Part of a small language model's weights: MLP 2048 GELU, attention and MLP in parallel.
MLP neurons of a small language model. Each row is named by its layer, matrix (up: input weights) and neuron, and shows model dimensions 96-191. Each number is 128 + 24 x the weight over its row's rms, rounded and kept within 0 to 255.
After each neuron's rows, "fires on" lists the tokens most often at its 100 highest values on Wikipedia text that the model never trained on.

L3.up268 [113 136 105 121 143 136 148 146 143 114 160 120 108 141  68 153 145 166 149  91 163 143 148 122 113 111 103 124 144 149 118 122 105 125 170 133 137 139 170  95 119 108 124  66 115 135 148  99 164 157 160 136  86  86 139 142 135 147 143 138 158 135 123 115 124 130 137 149 102 113 131 123 103 126  76 179 146 107 108 119 149 117 139 122 126  95  94 149 134 151 115 133 137 125 120 160]
fires on: "–", " States", " country", " party", " club", " event"

L3.up1670 [150 129 187 158 103 137 118 137 122 135 117 114 138 116 120 148 108 165 138 136 144 138  81 126 150 133  88 169  98 103  86 160  82 101 128 116 128 136 151 111 151 111 113 130 144 176 146 124 131 159 139  98  94  51 167 120 149 144 133 143 114 136 141 125 135 104 169 126 169 110 139 145 143 118 114 152 143 110  57 162 131 111  89 101 151 109 133 152 138  99 140 159 121 120 116 133]
fires on: ".S", " No", " St", ".C", " Mr"

L3.up7 [119  91 139 120 158 129 118 117 134 178 148 113 165 178  98  78 156 139 103 152 148 119 120 125 169 112  78 134 140 126 137 191 134 136 141 135 105 141 133 118 116 134 105 137 123 124 132 157 110 115 122 117 108 155 158 138 116 109  88 126 110 123 163 138 140 127  91 144 128 137 192 128  82 109 107  89 119 112 125 150  96 113 180  97 153 111 115 135 149  94 117 158 115 102 144 176]
fires on: ":", " of", " to", "in", "ption", ")"

L3.up576 [164 117 137 137 127 142 114 130 124 154 121  96 134 161  97 162 159 140 112 110 114 171 112 156 110 114 156 112 120 111 113 133 133 134 153 141 131  98 115  71  84 128 132 115 110  97 126 123 121 105 124 109 137 121  92 121 113 167 131 110 150 130 147 134 150 156  92 155 112  79 134 177 136 149 126 110 136  82 125 124 151 106 110  80 116 124 192 119  99 127  99 175 163 119 116 123]
fires on: " to", "1", " of", " "

L3.up94 [133 132 101 130 135 114  99 145 114 166 142 113 137 148 172  78 181 133 130 107 108 114 133 163 103 125 158 125 122 138 155 110 108 151 151 153 133 134 124 103 155 118 141 128 125 111 148 186 105 122 117 110 109 172 116 138  84 150 150 138 186 123  98 116 107 106 111 164 159 138 130 122 124 103 115 156 134 132 146 129 127 134 102 167 150 132 131 128 111  98  63 151 138 153 157 117]
fires on: " ", "ations", " to", " that", " and"

L3.up1034 [142 195 174 142 161 110 129 101 124 170 149 110 128 148 111 150 169 144 132 174 107 147 113 112 114 106  99 139  87 100 133 103 120 103 110 146 143 106 138  71 135  76 117 140 107 157 141 113  93 100 146 140 125 122 142 117 116 147 106 137 144 122 116  95 135 124 134 137 165 135 104 130 108 103 138  82 142 116  52 141 149 130 139 104 147 117 175 145 154 106 115 114 144 187 155 147]
fires on: " C", ".C", ".D", " Inc"

L3.up1994 [107 152 113 117 139 106 100 131 118 157 126  52  92 100 148 131 116 131 131 121 118 103 152 154 123 171 130 104 148 106 122 131 108 189  89 203 155 153 122  96 131 130 158 125 116 144  93 127  94 119  99 153  69  87 138 123 117 143 129 103 110 132 106 163 137 151 113 156 132 154 106 106 115  93 142 130 145 131  85 156 135 136 115 135 125 115 130 124 170 120 155 184 175 144 108 183]
fires on: " |\n", ",", "9", "s", "\n"

L7.up1441 [161 142 153 125 107 137 126 121 130 130 157 102 139 126 131 123 114 126 149 152  85 130 127 131 185 117 137 135 129 125 127 105  95 138 146 115  99 165 155 104 128 160 151 121 104  92 140 155 102  68 185  95 105 117 142 137  92 134 119 102 191 110 101 118  71 115 107 129 162 141 146 110 138 128  97  95 172 167  80 175 130 102 103 136 115 163 112 161 112 179 111 120 127 121 137 126]
fires on: " that", " bu", "us", "im", "3", " fact"

L7.up1233 [155 100 150 166 133 172 121 104 114 152 129 124 158 155 182  98 142 136 154  93 110 101 100 113 145 123 117 123 132  94 113 162 137 120 111 132 115 138 103 136  88  91 123 103 114 130 103 126 137 115 156 143  91 137  95 104 150  96 138 108 122 116 151 165 140 138 120 152 118 123 133 137 114 126 121 131 104 121 145 116  70 113 118 138 135 158 105 129 132 115 102 136 132 144 106 135]
fires on: "–", "s", "y"

L3.up456 [126 165 122 106 110 109 128 137 157  91 106 126 129  99  89 130 170 133 149 133 138 119 120 122 161 129 139 118 141 145 152  96 122 135  68  96 163 112 137 124 133 106 123 136 134 113 122 115 144 164 107 150  92 119 138 115 112 116 105 118 103 109 102 143 130 128 106 101 165 145 129 113 153 134 127 139 148  84 126  90  87 143 122  99 144 107 175 167 140  82 119 126 129 152 121  98]
fires on: "1", " terms", " results", " point", " others"

L3.up1357 [105 124 115 151 116 156 119 126 138 155 142  61 122 105 147 135 154 140 172 123  89 134 142 142 126 104 133 115 111 128 129 118 132 123 105 155  92 146 104 132 147  93 168 141 134 130 117 158 141  90 151 125 139  95 139 151 107 118  96 129 139 121 138 130 112 126 127 158 129 130 123 120 127 123 107 149 149 175 110 157 111 109 137 164 133 111 106 142 165 132 151 135 133 159  86 106]
fires on: ".\n\n", "==", "|", " by", "el"

L7.up468 [154 123 120 132 139 124 127 107 143 140 101 108 133 126 126 109 147 117 129 127  96 123 155 129 168  99 116 131  92 140 120 129 142 101 122 140 173 152 104  93 135 133 119 112 101 102 117 149 101 118 160 106 113 166 123 109 105 127 131 107 104 110 130 133 145 124 100 169  80 197 124 137 100 137 114 103 155 108 121  78 124 109 143 100  86  79 133 136 160 108 159 159 128 109 123 144]
fires on: ",", " was", " the", " that"

L3.up1938 [125 106 157 126 124 141 113 101 190 116 142  63 104 157 141 141 128 155 120 151 112 133 161 113 136 153 128 110 136 113  96 132  89 132 131 165 145 107 139 129  97 134 105 139 129 104 130 144  94  69 111 126 111 146 109 120  96 149 126 140 148 146 130  97 155 180 129  99 149 139 131 172 112 122 160 111 104 126 113 116 184 141 118  98 131 159 154 137 106 161 155 137 144 140 118 104]
fires on: "\n", " |\n"

L7.up755 [ 92 129  91 142 121 136 139 123 120 203 126 106 145 134 113 113 122 143  95 137  89  99 123  94 181 101 147 148 133 123 152 154 122 128 147 198 114 164 134 118 157 126  93 159 130 107 130 110 155 108  88 103 135 134 116 159 118 134 123 130 114 129 104 138 130 136 121  97 113 112 136 156 114 101  82 164 163 116 123 123  93 126 135 113 105 112 142 110 195 118 161 113 130 111 141 108]
fires on: " and", "\n", " ===\n\n", "===\n\n", "-c", "(s"

L7.up1195 [126  77 126 150 120 126 114 137 119 147 116  91 139 129 130 112 135 113 151 100  87 167  96 138 152  86 152 115 108 118 141 115 111 136 101 132 127 156 140  96 127 135 108 144 114 100 143 138 164 109 149  89 112 169 139 146 126 148 113 122  89 115 147 168 119 130 114 159 125 145 124 133 154 127 122 146 134 156 116 151 131 107 191  84 115  83  93 164 142 156 110 146 161 103 128 131]
fires on: ",", " was", " also", ")"

L7.up20 [120 123 180 115 119 145 129 147 147 130 125  78 152 117 167  92 106 118 139 111 135 117 103 134 132 119 148  86 151 102  83 147  87 154 115 148 145 123 148 119 137 113 111 141 119 162 135 147 145 103 154 132 165 129 144 134 111 127  92 132 166 111 149 133 137 121 134 147 130 107 147 138 158  68  89 142 188 166 118 153  81 149  96 156 127  99 156  83 143 143 175 134 130 130 108 140]
fires on: " of", " that", "at", "s", "im", " the"

L3.up1450 [135 132 146 125 133 151 125 131 103 132 143 155 135 133 118 125 156 115 158 145 150 152 102 156 123 130 121 176 144  58 141 130 118 155 131 175 127 126 179 139 171 169 120 133 119 157 186 123 115 122 155 161 111 102 167 103 125  53 156 140 103  99 117 128 125  97 113 138  87 122 150 124 153 119 120  73  85 137 131 160  91 115 138 134 164 124 167 154  83 125 116 149 146 102 120 106]
fires on: "9", " on", " We", " we", " every", " not"

L7.up115 [125 132 146 136 154 185 147 108 103 182  97 146 138 146 115 141 130 109 163 113 139 122 122 138 111 110 140 123 118 127 127 158  89 142 159 150 126 100 138 138 156  97  99 158  98 140 140 128 143 115 100 126 129 122  98 107 143  97 130  89 154  95 170  64 114 129  96 155 155 176 157 127 121 106 126  95 131 192 148 138 131 115 138 170 152 145 146 129 121  93 132 108 122 110 143 179]
fires on: " of", ".", " making", " after"

L3.up824 [148  79 131 133 117  83 129 138  88 129 113 128 116 114 127 104 128 135 150 113 109 143 153  78 101 119  62 144  85 109 123 164  77  97 115 170 162 142 101 149 180  95 130  98 137 122 130 145 136 104 121 110 138 143 118 109 150 108 107 179 189 105 128 156 134 124 163 167  94 125 119 124  87 135 139 164 114 155 102 133  92 121 119 160 164 116 139 111 148 117 117 143 123 139 120 135]
fires on: " music", " used", "shire", " football"

L3.up1498 [112 100 127 175 161 119 132 106 127 127 140 159 145  99 145 100 144 113 120 112 126 123  88 110 104 145 132 144 128 159 141 118 143 152 158 130 101 111 177 101 138 121 122  79 137 132 151 167 130 138 158  95 126  90 148  93 140 120 143 141 174  65 144 141 103 154 106 138 114 114 199 110 107 109 140 134 123 128 127 148 134  77 119 105 128 115 103 119 150 104 148 153 144 154 165 154]
fires on: " ", " to", " Warriors", "'"

L3.up1896 [141 100 106 110 121  94  99 141 110 139 173 128  97 134 174 110 122 145 143 151 105 148  95 168 143 142 134 106 145 121 125 157 118 165  99 124 118 119 166 103 120 109 124 143 101 119 101 147 127 120  94 107 127  92 129 126 124 143 124  98 106 122 152 161 107 126 118 189  69 127 121 114 132 155 119 150 115 126  56 132 140 159 131  92 124  88 113 136 149 139 141 161 151 116 148  98]
fires on: "9", " was", "ac"

L3.up2029 [121 145 140 140 126 142 125 123 166 184 118  94 122 172 119 129 123 125  91 156 142 111 107 122 130 113 112 138 120  99 148 119  94 137 147 182  91 116 142 134 148 123 137 119 131  88 138 126 115 125 110 156  99  64 109 117  94 159 123 101 160 134 118 134 153 144 113 116 158 143 121 129 144 132 122 130  91 158  80 123 151 111 152 101 132 113 146 128 172 126 162 175 133 140 182 131]
fires on: "\n", "==", " included"

L3.up1735 [103  94 108 130 128  84 133 137  77 150 124  89 107 125 141 147 127 150 153 112 102 115 120  85 131 139 116 134 100 115 128 150  89 149 106 128 111 148 142 124 135 101 151 108 126 154 118 177 151 143 146 133 134 126 113 118 137 104 117 121 103 146  89 167 145 140 147 153 101 139 113 115 155  97 126 157 134 119  78 124 116 133 111 108 138 120  90 121 180 131 137 179 127 152 104 130]
fires on: " was", ":", " and", " with", ","

L3.up584 [138 112 111 136  91 140 113 129 130  98 129 136 131 107 111 138 143 142 143 117 143 103 104 112 110 100 132 104  70 123 187 123 112 139 157 135  95 106 163 130 120 120  94 120 148 102 155 154 134 152  88 145 120  62 130 146 171 119 126 127 164 113 162  73 146 112 113  98 135 127 118 126 127 109 128  75 162 141 124 139 124 112 105 119 138  83 167 122 127 100 127 133 159 113 172 166]
fires on: " ", ",", " one", " home"

L7.up143 [137 139 147 102 145 115 159 132 110 184 102 106 129 133 108 182 118  93 102 118  99 194  99 166 157 120 104 121 152 124 118 135 131  92  98 153  56 115 180 139 163 125 144 137 101 101 106 177 135 135 128 107 107 121 173 104 152 151 133 136 120 101 124 104 157  95 111 185 106 127 150 166 157 129 103 106 140 138 109 122 107 152 113 133 200 133 118 116 148 150 138 142 174  95 125 142]
fires on: "1", " when", " ", "th"

L3.up615 [148 109 169 117 129 143 155 155 177 126 159 128 151 132 138 112 150 104 155 161 176 121  82 119 141  84 135 153 100 128 152 150 130 160 155 149 122 131 113 115 102 171 135 131 110 136 141 152 144 144 135 146 121 119 127 128 115 102 143 134 124 121 132 123  99 167 134 134 159 135 153 135 142 165 126 110 122 109 134 170 149 107 149 104 162 147 140  97 134 118 157 155 110 128 114 191]
fires on: " from", " of", ":", " to"

L7.up1543 [125 145 142 145 156 151 127 113 142 147 136 136 123 154 135 135 166 160 118 140 135 140 155 130 142  77 156 111  85 114 125 145 136  88 120 134 104 125 141 117  95  85 126 115 115 135 120 128 138 131 131 120 124 112 149 105 161 128 143  84 122 117 110  96 150 141  78 125 174 128 144 145 142 116 117 151 129 128 127 115 119 124  87 148 106 138 159 129 116 113 125 179 112 139 164 126]
fires on: " ", "–", "b", "-", "erm"

L7.up24 [172 131 163 142 140 131 115 145 141 133 140 110 139 159 118 141 169  79 161  93 111 113 166 116 103 110 130 157 126 138 131 106 113 122 134  90 131 134 127 136 137  88 173  87 137 100 179 136 176 121 138  95 115 125 100 133 127 121 111 119 109 129 137 107 162  87 160 154 147 107 113 132  88 176 165 106 126 145 140 111 106  97 155  82 159 111 119 149 111 162 114 165 159 101  95 114]
fires on: "1", " first", " second", " L", "D", " "